config.toml
num_attention_heads = 6
attn_scale = 0.125
bias = "all"
tie_word_embeddings = true
beta1 = 0.9
beta2 = 0.98
schedule = "wsd"
max_seq_len = 1024
max_steps = 10925
MLP neurons of a small language model. Each row is named by its layer, matrix (up: input weights) and neuron, and shows model dimensions 80-271. Each number is 500 + 40 x the weight over its row's rms, rounded and kept within 0 to 999. Numbers have three digits each.
After each neuron's rows, "fires after" lists the tokens most often just before its 100 highest values on Wikipedia text that the model never trained on.

L5.up960:442521481453478526531579510578481567515507537510459440514544464489486555503489490484446454472506419473473520558515482483475482531499581533495521490419467512463505441540528468501508582455501503474517465501536463550525489491446497434515535513491517551482439503490436546547422496484503468533481479469480476596480548478468506431480479519506462503485497472490460439475607489524459501495444464518544485523463440482500542520578510446510471491512525507515486520547514472465531482511485504547514589555429556567544496530513453576495570425524467474515510499523512420538494520446489573533
fires after: " ", "s", " S", "S", "-"

L5.up1361:457541482502477552546498540423476494505501536513562451457452442508527492467429470434507481470449547493486506560527494568550547527389547504518481468531547484517517475479546425494452488474536417411485490467517517503553506473509395520543474547506574539463449577585517586489447552513509472520443465498478507517550499505452515519489469532502565558483432460533426461508456457502496512451442480493505555484502499455488433397601528499547410502489543445548477549521510503433486442448451549594511508474459464472480461490534530556446439508532469531521514577469546473486507409451523559524
fires after: " ", " re", "re"

L5.up428:456504533518531515440467519521497502462501476535517425493504454490539524493583442524519543456452495477468524499501520522542466477537480531442385482468457443496478418535507476552490508455498407478469509466561529492532491533545552514504497513513543552554509452531556538472455550487562407476511447497539509496544541464523521493536505490487477510548506491521493494484537539523524493550539464480485509478445493489506442438522560467449442486502482467530429444498487484442523514467496418516557507523488436478560545500518452517514494475493512529521473507479507492485508493486513530534
fires after: "s", "y", "um", "im", "or", "ho"

L5.up270:483546513545526485486462465410543493519471535553472434492513474468493561548503508514470490492500491475512531556531476523497456542510493519485463469495515488517428426564525457504482384503551500523463577445479533493489501453563494511443563470459525509491469478536540510487523517542472426460465472576464517537545534498480479388497464520550571571508466624565531511487476447516476413522479490467457493532501534527481490499457531494562430463533495472501431530470491501515518480513455540547522475506428541520513518568532517506499490530499499512558554493466460506570478564527543474489
fires after: " ", " c", " C", "C", "ri", " and"

L5.up1230:465535567501494468541525479477490501482418521476506510546410562519425506523519534502524525503465574581511513514463488548510549507522497541501515484493554480560497510514524496531525466469553519486472466530491550545552596532502554506458473449513566521487491467509525556494466574507483533501554483478491471524503537543499492528552492526613489451488386499510457613452473447525490571549450526450523450507511498396446474478504514603531450451493494475449530476517475467425532552451500481487445475503489473480485463518456432493478459473453472495404542594517475466524498456477495581545
fires after: " re", " po", " Tra", " tr", "t", "Note"

L5.up34:519484537482469499456512440536518544485436504464508508442555465558517496502567566561488434491510557494505453490539480506539482569516490442584469456506464514392555464467490468467517515489491575491504423509515518486441389498510472550493508566509479535503504442446486504486487506468524610546504533488494498468479526506476546523529503513533490522528512441565490470533430437498482477549573441455509491602518503533465538512522608481504455465577511532570461522523571487488481566432503560481604490458532473501482515519445481467570462441501541500502468487475471428453391510444506470498
fires after: " 18", ",", "we", " W", "s", " w"

L5.up1154:480562505500484418493476484493526536472563517498482496527416452449561461505504583555477490503510430510452589527492515469562466450527506545537500549491455458493482508419570473560500545490579453510485439488495546469513455533607536537488533500594545522505502521544478577507484504501460482505442461495518552479564507449467486467538452500523514522545444498454475444477459556500472515527475466514502534480532546495486498483479471565563493528526529500476459511484509545441527574520509634533465476522507479499497502553451466510436383490455524403515488508472456538590533427440508517534
fires after: " ", "o", " and", " The", " co", " a"

L5.up32:601510492565493440535407498422534547405525496442517548482450454531442527518569492527495505429512490461506479451555539476477478525561509569505537534412464534572484471455569500438458532531470465478518455499520574483555532503560516608469541507552493498444529441552454480573486477500510441420464499529495485467555509485437471495546515483515516480518501438523517489482469497524481548536384465513445518479535514449463451522485487523515471482530509478476451549480511457539495435517543467489490487552577535497502558473530501520532485431479482488457510470486494510503466483460531531505
fires after: "om", "em", " E", "ol", "e", "m"

L5.up42:509549539556544508481482528515508437476538480424553470448432541461486512486463533525495530481512553560448560598494494500514435543491501522477507474482414541438526502485477544521563465535470459465564499556562465508517575532479502575462463478553496465477466475442476536476553459510558525473456508485504461460515565427546532490506424489516477499474523515482446463518513506400483443548530551399502461480444587478521460571502447481507487422550526586541521491552496543469515470481471488430522497423494504499479413560521527497484488485467509475464483486462526516475501457516500485551
fires after: "p", " up", " App", "ri", "app"

L5.up863:488473565500523517535440530480578554464525551516459448460481488507460546444529509465534394470556455463514636424510496479485584472448542461538557558459513491487509442490520478503558551515501486497511476517537451520501579516490438486476482497559533516535403500563448537514533473478489424500503520451467431500495491563498516549498469504503466505582484459504495507493496489531568489503499527530541558430540531499428534472533465455543379561516509590546502535491503473492574552490401529582528508515486504538473467577477429458499469457465494492480550510514460514488518468516551507553
fires after: " se", " E", " A", " un", " de", "s"

L5.up1168:531464548533512521396511478542589519460474468496436483461429442616552489515493505464464516468518499520557563565505503525464446456532605545568529490455479511510517499548534486473472538440451529466467552465541522481523479492532563419544462490550450481491492588487454537531412516524494521496479520524419444508535429484436538525554451581488502521492465541595485506438572477504483515557547528483542557544440463404503562522519512534468544474518532557469483527443460434505467487469476542464488434492436418512489472512567496437512423497456454477446476394503446475509465441488487512493
fires after: "ver", "re", "n", " Bo", "e"

L5.up1009:537484572570503530511508511463523560494461515501424507480528488490451555513515484531446558482517530545503565497570472506525523443491567498480509485450493479468488426532494477451547556527513544480434479511538421529483467544477531581547476497590514471537495520465495557478513420559529441508473409482513484444557489420459551469519387470537480522486482451549495493490494458511428440525512513488461511445498513423557465474559497487491479475522540455550442484478528471430531432513435553513438531522476505540489485450563542469486415496452497481507492600489464389484468497532459560510
fires after: "ar", "er", " inter", "or", " for", "al"

L5.up392:545536486530512494486513536528460486455508525472524401451512501550454485518498541477501428465464470550477406524462570470505466475535510560526527526454482455527422480529503453467500624449472497507508458514490493477490477461543463545579553482523558518601532474509500483533506528416456453523428490531509452538542542457483516515506504428460504523475467560529551539477484522502507556518481470539447448472491503446442479524493549500504490502553495527441458580505544456467532475490503382599506553407466516533470510532553544452515488474502516448486471533478515539516514436490505458506
fires after: " E", " Co", "e", " co", " Ho"

L5.up721:523513491521460533501557494489472535433457474499524467541477483537436453416483491534483506446488503457519441540480509543595500534485476555539454506458496545410523479478510491489452556550483510428516492448539444486504465504510472525456501528433481471495510506473514561528481477484534518446432489511542505557485523516537518560473484560472504451529517519553540537480497440480516533528499441475488491526426534538381546474481573563448528524519436526484512582481545395479506504462472581543503436536573481500508536658483439488445515502465547518402442507494490450464529502507516516607
fires after: ".", ",", "w"

L5.up936:458499473559483520474527409490478532499500528500500454538453539587506535472508503484467472453539518448547470597531453495591487490482494517520427533455483474528517464461491529478472538553481491539496526455544434499503483549451428503494465482438532468483495494518550497498426437418468444461509539472448496560540475526468523493452481513550386538438421546528534473491461535506498480509519465517524547463492504515466518439499555499493510538545533516518503524493510467454519545511443502479547575509446499537489543549500483497482546498409534414511436467519471460592493471527480439514
fires after: " |", ",", ":", " and", "A", "-"

L5.up1471:531505517489523570436521465495426529481496558524563529421517484477532562417428453448491472463490507496479500473511473593517467565498455485544525460509484505413513488462445459455509481457467417463503526524494510506426484561495465491553519577459516536469504477484540540563434513470488431535483467523537474483524593472520529482487495534552469489476560489501421470461553491497423502577485525467521503503478496519508454564515518518478527430591501505444432494552455514491480500496436454484538499480487493523535540538530483474498517470454532510523461533499509464535497544549503398589
fires after: "s", " st", "f", "st"

L5.up983:530514538529519470493479512512467580445484554470415564499468491487430439452357482445439464508504557580533464474459522533506495515448555471526495388452537452485462497489517460562554566483482521482480450480531496534532556529488511482546514516518543543445482519519507434585451519528509438494445484519522457476528573500497503536513457491457489499490535592473452484451543521525427541554527521546498532481586447494509530551454504469494436480522542487521452538572480543455517491445450510478496525506469626558409471526519513481469551498494611497499508452422452550454468476463550478500
fires after: " re", " F", "re", "im", " Re", "un"

L5.up713:499491461506514493546450522400493438443537484515485492503449518592464453525495543529462504436528468518520521488589504469483473445492556575495561501553484543477514447455572523562504493429515494451523451493527570497524462536502530578457546444499492552506482501490504577524518485493549492430427506531554430562475492516431470555435556454489512542536379498547466509403467496536496482538558402501455501470451485510475432494554498564519482502527538507444484508596490484413568504522476581492534517499486510493558554502451460503435466528495422434532513463540491537488531448463537467559
fires after: "ur", "ent", " p", "it", "t", " di"

L5.up927:474540506578535469481570532530504496472497545430504468531451526448486459511465500474485392475422490477479553559506492519567535471494497508464469483484515524477507399473551482399506519579583458543477472471515542488624576499497534504547605439529559534445499421505452564498510476449488522522487488507476520564542545468472497524497429570492435494476448530549436570513398476548476489471503457586501501433496484477469518485495559499440501476541502555455452501460557447505615527494547502549517437554465495437462497506514462500455505502451504564470470543491493429441504528524475460539
fires after: " ", "a", " S", ","

L5.up746:534463460526503525535530450544501562470467515449541464454441463553501533457495502469444457495464471509558446473542496506533479554510509533549536588511484545445512520454483433431523540525496490524527451482572492475466510475570448547545386509539429493555455504564496519556455519447514457537459514470503487473504545487459537549519518469470402464488532467512502537524485551467532531482509495505453597526533523521535489456492579474479483501486540496546504447539478378483546514519462482470502499452486456521456495476492438493475524513482502488510453535551489500545483459475563449435
fires after: "\n", ".", " \"", ",", "th", "s"

L5.up61:485562556535562519538522428508573531474412479460504491515506505540511460503500508453488474460454498527527539480458463473516396569468536494471460481506515466374486483441479434518476477513478500475424526477547461509495567500548490463535497554540475560511495510438538580586484476527565461443497482474458437554485500550472528439449490554515438536493467512525472493465478558506516530468565555504429510453558502417499395482517575476460483497516570562548498443498451494491510512454493493514540502512543490429472491552478549470515473481443486499440461480451551481499487512521483492499
fires after: "le", "re", "e", " E", "ru", "ri"

L5.up1007:523497519564531439538452408469489553510532530483477473451494532548457498481518516553471523483507470474511475507541524478525550503556580524479433525443536538520490466553531443502510422589406452515495417533503516514495490455467477545410451434477575521506520394621492457560452514483482452510492487562439495487512523470453490485534424538496449616442386491462550498528510453460533469459491517548448453495493570528448470496535541493470501535536506573470453472449547504530514459455478421478475483467469564483506537490536529539494451481476464430501460541509478503520553488536580524560
fires after: "c", " C", " A", " ca", "C"

L5.up550:434409524473456599486437427585500450472476461544505440451496462555487475560521510467495544477499501527528464520472539536526447493579514490463470582428544533528565503537457478524478540499492540510445481504534428500418492516505505561472427562478440522524519541546467529545480429476511579482536551560463446469539560518404512456511473477523475497478474555481461567430497500483453500547576595428510513539517502406453542371527538483513526475519460517488462442522498492544545506494509496450484532510488504516521518608547503438508541493569573477548518461467477482536480544528466461515
fires after: "-", "---|---|---|---|", "|", " Je"

L5.up1177:601475459525475483476439466411437504512546545493513473491472637484492526544546499520486511473500527511548433506458469423541547505496461492537444498526483514495566443522526461448473491506490499464511522521522485549451488527498471503613435477524490511542501436433591506496505496478482443534541498538539477538524482534518566443567484499462465461544475502518475527367486440540508499552558446534447442560499482425416542508432547573511490523493473544489467571467552519472539561476504481561545539517469490453441565542478531477418612483444501493530525517540518480495542527411586511431
fires after: "la", "as", " ma", " cl", "y", "s"

L5.up659:405414535520420495433444546513477454478520564493480523474474512481445550519496440534463484497526493576507562518488509442540502485495553518443452513552491494404506452505492433524579468538575489474460502558517534500499583562476509564486419511593507486572394496544477514548496461491532538537503474423478432494495499477459484532503505563560454469502478526455511565506487545508472474501526507483525528444506485438518469466573505479523413460569569536604496520551470437495563497541526551510562510578472503504521477505486512448532520472428536488466395538522513435477453445511476547554
fires after: "n", "le", "re", " comp", "en", " women"

L5.up1195:516454488489515519466526436524533522503498442518474508488553550489515518454502496480509482492569577501528502608482458534469499451523511565486524496534455475497483488514539486550460546499475490495514447425491504493533487462548525450491547430541455413518458461513449479477504546470468413478463582548447584538489456482445522553488465434519490505496446498508509421577483550527425491461455559548560472473512521498502574547451439550514504540538506502431496509550521492494487528453448472484587547472533433541427500488532489524500521521466610500507532595513542424500483496529471495544
fires after: "ed", "t", "d", "ing", "T"

L5.up92:518398469585501504437514485458503452494457523502483473523475573506529493474401582541496566492485489539544528517459445519520514551503520464466489486458541455513542495564435482485526422471536480496538439528500492448585506527489511533487480518438508476544527498495539555477500489423509503466506452400479511530553438553494515489408470501478458528559544482513476574471420437446502512509523532552481447471488574519500554540445531524448535497464377529516453466504456489489465470387474563509544427498532462508459473489546527437503510529524551541515439501498547504487571460480580448525
fires after: "."

L5.up806:498397538516459521483534454501514493489439547499513490502519494602464519502486496509525509449494476474493466516500493539566466488461519541506478520454459517484466447486483534474467524560431507543480532474530473482543482546415433524481491522486536514480515479494585461542503423456509395473518537468453521601493435495498502506438483497580475485431455492528539449536468531457507557572527480550531539478512535460450550432466518509546530549543497436534457448461565481523483567535450480470526586470456495562527468516493533506485494507432515463478480509514425545524514494517475409478
fires after: " |", ",", "-", " Al", " An", " and"

L5.up59:531499560449603497449464469574540623525531591489495517505545412517526575545487502463491527405589481503561486494499419466482524502479519515554506473455458486593506479539468477442549534544495500444503450422512490486527495522524523475509530525467507559474479465512486580520503524521496508517462483458513478452443501492438555526501496499497519517539463553538398470471476446455481465512441481385466547455522507483427560530546547454545427500539521487439485543527549515479533576485435495501487498462550456561487472540466435479510521455487572499511544491501503509548514471493517415471
fires after: " E", "s", "A", " Com", "com", "self"

L5.up39:491531527484511520582418453488505505526494503512513478511555508477466511514489494503471478479461447478550415567565507488571605561491500474477516626473555538512511423495462508507370495563501577512451446499423483446477495495453516468497501506461579463554518509515431482523492536486552427492553522492480518522547430523470494519470467556482516487433502485514513484483498492465530558548460498448494466528487539496474518494545497521485551460408479533538465488466504383504497513465483486516492468473519506481515565488483450494426513529501559464451505432541502445527467423498457499544
fires after: " 19", ",", "20", "n", "–20"

L5.up881:563552598516476501479468515536438544424458515470492531509485429449527551444508573537500482452540462507549485496538524547558484550499540467456452469466452453472500472432543489533502434530572494420490497479448472571473498518489451503448408521551453494494537477502517448512516497518428518433424549612468543494492590424488534525489464509564555501460487468515486432494452477453498419559500529526494556485548496480547502506523508491472443445512539469529488462482510479517562546509463472483504485476418510587427546464553553559559493527519564452477495511445424423503515508518475493517
fires after: " Com", "st", "s", "com", "om"

L5.up837:492448539528498499456500477501469477460533429498516431480554532590555497457432513483460566527436471479531466528428520555505509536542515490446482542488570536495521493547498382485423515451471536471448547558482487521475429512532490514515493498568520472522529492484534481513419551491484488513518532517532402562503458511507530516423527450518536486481486455594534512453561492510499512492555489501496523443602464501505462427530555519473464475540475492543470507521479484441400568478576421529474573411421522590465511529487454445473510530485592427427543512451504458478486445460502537504
fires after: "e", "ne", "le", " Le", "re", "pe"

L5.up914:517532505522443556547501522465512563477568550439466485440435510513494509529413528477457542465525574552500501437457548484477524539467473487627510487507528496461468509538483431538579490535533438500411469449496409486510514566580542495575466437475538432513587464603508563604501468471529547500467517496442435520517607444428514478504519525447487455498423516492468520503438462392434483551499482492471512484552488504486549463513497458566493542474531451597464568480467488481497532467494559508532484474516465496458494498488510467480463457426559499508526458513427514481536464538447574532
fires after: " ", " the", " C", " do", "D", " d"

L5.up750:460471480461490535482477531506499500566439536402463522476558512452507529560454512585478461448504454525485513502506548526550542581498512452493513456550485480536557480525459475438508489496565563541467463561489536492486532485501468410552475539510607547544500560503471525521510517431528532487454534519469444575450437536444482528545505504505435468498497566537547472461506492514517526536470474510546477445516522498400516408488445486472481500462427530455455454536472500549530547477466528481569556553436441545584510532555474474449481432533462467515528526492491434578524496556491447507
fires after: "s", " Mi", " un", " di", " Mar", ","

L5.up774:475392428542490446496529519520501456488556508501464481497476492559471578577529469555520541478530509509485523561562467508467570534522490506574534578512578536493567486502508474504493472489526541459503545562521466537528628584439498541454484436456510518469472502477496446488548443528480456467485439491545471535523525513493524476482486481473442480502499570507534523423495489565450515486452483491565474548497450532517500483502541574441490539548403477519428452505533509461487530494501498487458579489512504506492508522529405439452527540455483449498427478592503482484599535517543446485
fires after: "s", ",", "hi", "ho", "t", "hy"

L5.up369:503472518470530510593476550526459492535530447479557485508518503538519465513515591485536466416523487494472471490451437433561589463594508528494449469544485542519533513462528473480477489532544450478502474550507470454518485491508487497475502565494471560482524484485542476510563572506556492480512433510488464530528487507484605527492485474502493495487464533538492505523482483521470510497523516537418434507450528493450500485479506480471516535422498479460458478473516562474475541450434546574538523482547584431530497509420476557534447592522526463508470499469454461527519443433523518519
fires after: ".", "ur"

L5.up1200:512490517545495492479530489622459569407498482460530436481514445519505446482494587545494453485495448536552467422462496491513507520523453477452440465539451540510486433582510449492514487546443484506453460538514456454500510514552489521451552535523522403553430464429565536477519458537469492479520517452452401527534548477486507501516513521493472560530483518504440478460502498513483459498504507429521560511623447472501467506512470416498484554579474498547492496542479525463442543499489482542540511504430549494549517528525562495529450482534520487456502448484484502488547422496500497538
fires after: " Ch", " Th", " ex", "th", " the", " All"

L5.up1243:461496491429447520500500547562465524545482586611529493516498498442526545483560459494453473462530504486436534474515598590537480562500556569499516494485511532445502490476513512484551432477422507467483463511451553515542550467540475457643439501535544479517428533528440550575588432503519519459510474475526462479485492454492484485508488475526521511488435514513475596498451508484458482477544547485480570482521496491511515525569477467448487492511495517470489474478511519467585500470500564538528460512498535552584442492530468475504511418540516476542536500464437457604459513522452468515
fires after: " ", "n", " d", "-", "ar", "mar"

L5.up991:535468489497542453554524551493518494492484487561447513472498542469466529459508539464459571473522486534465441548578524511516499462570532520503510554480530560514494517531445476484511415470533477534571538496485487432473460481474531499493460495484528437570535510459414498542491509506537503494420448466448551488478491531455507522409542505525480512506465450532470556523458499580498531528515483472485530502529553501375497474504485531451519523499485462455465572531447446454561443478474524529519539454480503594497438497536505518433505471489529500555495489440504446472576501516550479521
fires after: "\n"

L5.up1181:519569545515547522435504538527530468515482468532555482438545468576497512483515481482509461491542495511440472501486500457483511546521519521520501491566521561498510480413540548479488408461511465484495557507520524510495478513462477497498480546549405549535487488598469408510566524500504528465457386501417527459491468497516580461521513549536485476469573499492471545454454505517525452502484553504471543484528521529502468463472491461471447511506600463560473492500483449524526489481582500481566513476429556504546507537537536485430574530533414469505450453579505521493530567414496450526
fires after: "ra", " pa", " Ra", "am", "a", "u"

L5.up125:534495488502465484483512465510510448468540528474494445457468483531513431489509522481478547494580530510533553541524573521486491470429497526499455436596544491471501501464425517487518380491548521477459512517524519526494490478539440465496488508463444411490434506457495529572467467518478484491522559497515439506473524484524567527430450547543459460462507480517515435434474471471524527551546467524568524587503513474492522487563489567416491437498531624499457549458469515460472555464458471569532507470521584542478549520476534477476584431497492517557527542474498455529528553511518449497
fires after: "f", " f", " 0", "st", "et", " lo"

L5.up1469:458508558532467573465492436494498571510525558477522509507494527559517496464491534510481487435539534531449502489515552470581513511506494512568467449581469513517463403456493444533489475579491506426462479504477444503514431522440479476545482516529525408442489441473458498535492487562484495527420517484466473576439512479507468522419513448466504513443444510467494561493531423444492494526526520505511481457487463512443448504581437506421520503527574494507442631512468545511475473498449517440507480513483524529485550426500503492481488440485513485523483500511481443546488513499567493507
fires after: " f", "st", "e", "ur", "ent", " D"

L5.up13:538488570553515592462558460486540466428505453440473459523536452527535478515484533575527519430587487599540463488459393477515551530462526505496465549463526430554564405502542524500537516567446561492488499513532521501522440480532462508523468531478481470534483495497535516503416464505546538476505485465510455511507529497515517566520506542491524530495506414536474446439522495477512465511532513451500460506447515525500509421497522583450513524464497601555533474451568473399505519443501492549575447530500452477487502460425571460448426456513486540458502555466460466446462407531478483492
fires after: ".", ",", "we", " ("

L5.up345:513487451487477510543514479491509551452490565509523461480540578546494532479527541504475541482536528495561539515496441435510475537516490624433526508472539551491554494477531489493482578449444523495496420512463528593495563535525479492451452534557520521544504532567474528509489426471511511497466476502472354525550504492470495568498550534564551548512489484542537492421466532528455508488545478541465557509453507478503536484524418533481478562593446437425577525510538459460481483502514536480412407545477541479498570443527530467475491523468495463569489536573513501450487459490455483503
fires after: ";", ",", " in", "\n", "|"

L5.up124:479464526498503527508419509520500539495506498525471480477539505475488594468486537473477462483493650474443494512533505527524481487516524446452522474491480569498459476496503485437445484554443506529506476526468580498504430479443539430515537508530500484488498528438493514559430457498418527552510550485509483495441490449481507546509502551587454521476522444513504550495486453505507446448459524483496515550524526443477562448451486500457477533477520516464452588532545460513507496494424561522521494487483530585452508443485496466513486490512475545541514462493453464527567491494447451566
fires after: "T", " f", " T", "d", "t"

L5.up1209:531424570512546446466476504520450482484562517494538494489426537510493480469505544601513483485503572570442470493513452514498474560535528512550509491528502527491537456520602573452524496521400462492543488491379534502527484492481429518541459438501519435531516474494584539423424475522513582514477465506499422488491476534481524504529487495564515516501469564581515522484458521512529518511605451525427505477494605490485494489442510533466522460512492494528467463513462453431438543462490531516538504442471497502515497510453517455482394529519497529540532543532443519498522472461511504464
fires after: ".", " un", "il", "ru", " Re", "on"

L5.up515:503482495512518483585590497461483547458502471547525446521497450547561475511452511480504558480493445449551480592489539439522510480499470528437526583469535510548527511542509409498427481484577495452493473483493497497430509520535518557527499483510505451481463491516517498539461518476433552481455568508445479510517466542499522467536464439486439523513486504442454505493447425543453503498518498539484518543517531457431449431571519521533471506483487507549505497535483470511534517518475536537442557527450571477529515480588387539442465448495497386457486531501468455486580517481538481524
fires after: " ", "\n", " to", " |", ","

L5.up1489:513485505537505567497474462532463540506514479481496449473535543466538526410457527537490434473536515520448515516512450520491441533480487543542460462470426425506496520511494500412485586587431507461496478493481461442555517488457540498592467493450491538501512469456509466543537480517403525533463542470455427462475577508444485497573513427478529517453482539506464507503554527435497498528489461466526507465512511434524435503510467577531509497566461555469450550519552525477494558495487465493530523517489538554472553552471515486487488443551522494488541462506493566492499442492549510496
fires after: " De", " de", " He", " O", " and", " he"

L5.up301:435492468552554584523500461541435462514538602469492443507511529455411493451433570553456439461565527537499477535545489544521495494500471489500482473475440458483459494552450501545458467450477494507522463443511512537502521521531496524567496534443484524487569506515484486551494396471507551510450471579509454496521493420515472400490529509493402411529534546509393567489565418494430493570561507497494391510491464513512519539497547506492556473497518535481462531472496495406514489509445511515574506526513502503489459415555475501440524522503563517468442507475539453537481484523523490467
fires after: "d", "st", " Christ", "s", "c"

L5.up344:486519479552518488530494521570538555515470449521577458514489521524598499478514511514468523489495509448488531529460552448514522545433484490508471449479542520428453401489484470555528563460456460458448423451472524487481536508510520536496479529532524474556479398419457551447545436457516554389545510479527457491528471464475497482531529591530513559555504557499515451494461547542515507464453447499479534540523569490524479505459509457521494498586536582516479502486450431504488500507521497517498487464455478561467497546483421510547478456455516555491519556489463503428440428460497578484
fires after: " an", "li", "ly", " be", "ri", " was"

L5.up570:501446495552507482520507498448543496508478478472567454464433531535528517491467540464499526483484507518527525485475517405446457551498488549535528463527545506525483516515523435544548517472525544478534487456500538588529479515468471498477515496476512455527503463509584527445479480436513464453520480483499529504549514516521524560472477483592526525581482542532469494521433587498493519512450570529458458443518492555464420517452540433509434454474484474477477572530435508492484521505463468425525407432543564522535494491587488462489509528543497457538459515514454536492484536563458535512
fires after: ".", " |", "vi", " trans", "es"

L5.up1408:529469502517523445537466499504528508501549524540543550532544495528469537527433476437431477461586519550443520559491517516507605469506574482451537493491469475485567411524530431463516582577501498519475374529473451498493544550535471547433491504468474581505487489523510459538535542513514547501485481468476471447437473478475478521482478421469488508486502522496504455490496450517503464514518519431566572479552555434517445464461424562484518536463477534553492519466529567484543551495514468492574546516504516442527497486468537521455506456496498445454489473461565547467460431440558567514
fires after: " |", " E", "y", ":", "en"

L5.up152:546509511453484453481565449440543445480465578497416523427460564517518483480482492538516541475565468539513531581486534484477520463481513473483552570553497528427489485563467521521433432452500523476529523466516488490493531529500507544429428479541465511476586450564475525434467436478425527509454478470448481532539458444549538519514487542476542489481532454500537510392465456436447477497530513476522496474477543517519484522505540588464548445487454462470480509502522526446470490484497445522496457459504576474457438487557486475456525527462503459478541549493566485458527516534516471486
fires after: ",", "."

L5.up871:498539542521458488564471449462509553487437432524520504521493571513594460501532537472523500506500568476522463540523500433495473523456505557440412480496555479510530504494545428496466505553560541406449483506530540585514500463535518534521441478550464479529505479514539495459502512531486385544436503564477572570488514492497527520501515507539517549484477493502431508470464504516495517501462591541520479494575477498528488486523555516464398548479530493405501504499461486440465409482533560486420476501454554496499495462500437511432483441507494446464460550529521458525519491518480545593
fires after: ")", " sign", "re", "ter", "on"

L5.up1198:463525515535523568458509558469465532508474463478493564407505515575456558492466552493501517457562514481491510509467518558470529499530528538521520487583500517511485452491571537471495424548508415449520475547533474503500455492466449586531503478569512453504433555514451516576602408503462552448461483434573461546474527457451586482433426413527457457489525464467498486484488407571509531525491524462448447488508496477420487523522495488451456478487541576503439548512511506466529450463492565502489526527470525534496503483488522445503497454498432484499447522455494456582547498523498460518
fires after: " F", " b", "er", "el", " Total", "F"

L5.up1215:439494554499451592508528466564482519537476497535547496432521569475482460461473444540471457446519482541471533458461493456530544461527500510478513521454413509457506474497521479542468448533455492543492509538435468543491500517509545564493497497535484509476499545597508480594534427425528531533520511486501450504471591449472512536520445456533473498475482541518534486474456453493523547488506489488584557512621460540455389490504485498482491564530452503478495469525505488436579458489419549530492520449504421525484586522467577458538478504397527501448494426478503513523462477493501513528
fires after: " de", " De", " of", " to", " in", " D"

L5.up338:461525494514594506487543614464474464424522426479479518482505525545482530523470619436492543480465529516468472505486439523579472447540473538477466616454448540513463484452605494514457514549513526452535565545534416486472558555469466504500465516473465493480450481502530481498524527531524449470503528547507513464495510492509431479484455551506490466579506570519423514413526530535449481518548449526553487483494507508456487523471490466528518482529473540544450466510531439480513448527546503548528484500495537464423522531482476539521543495488524508435466493489542527576512534465542545463
fires after: "la", "y", " K", " P", "ha", " la"

L5.up650:646570554525471523465515506526552471517500461454561497486540481462516578501502471528491509507541566576507525506453502472475553542442506538500548549524434563488541471442475463471509487516495558491523560456533496547494469507526480543539504459570528562458485454400557452500493531541527579463460544512507492480470547478505499497570504554519502443426484540615500557512508461465466481523568410458463507430506520513454516522481485483450480424536501467533483505497521514519457505485449546515518546499504552520481475580599498514474452568559534470471488446416447446529461439542556504511
fires after: ".", "il", "l", "al", "ar", "s"

L5.up220:462481540459535498482504539482557510470490492483524486479553466530460497466510524496471445478512479525556495526473468480531500446542493534431488514533518463486521470475570482461495546515513533486537430383549495541518491517441529501463491463505532514512519521446442465463545495514521422533499478482525502519519502516465511425547488516482486461514499547495454504518491557532479524456472433513581503491467499492507464502569570465476465447542475486482517484591542500549561553490408520446465464510456472487473490506482525497598552448522444460426461487516536493504413471509467525517
fires after: "re", "s", "n", "en", "ar"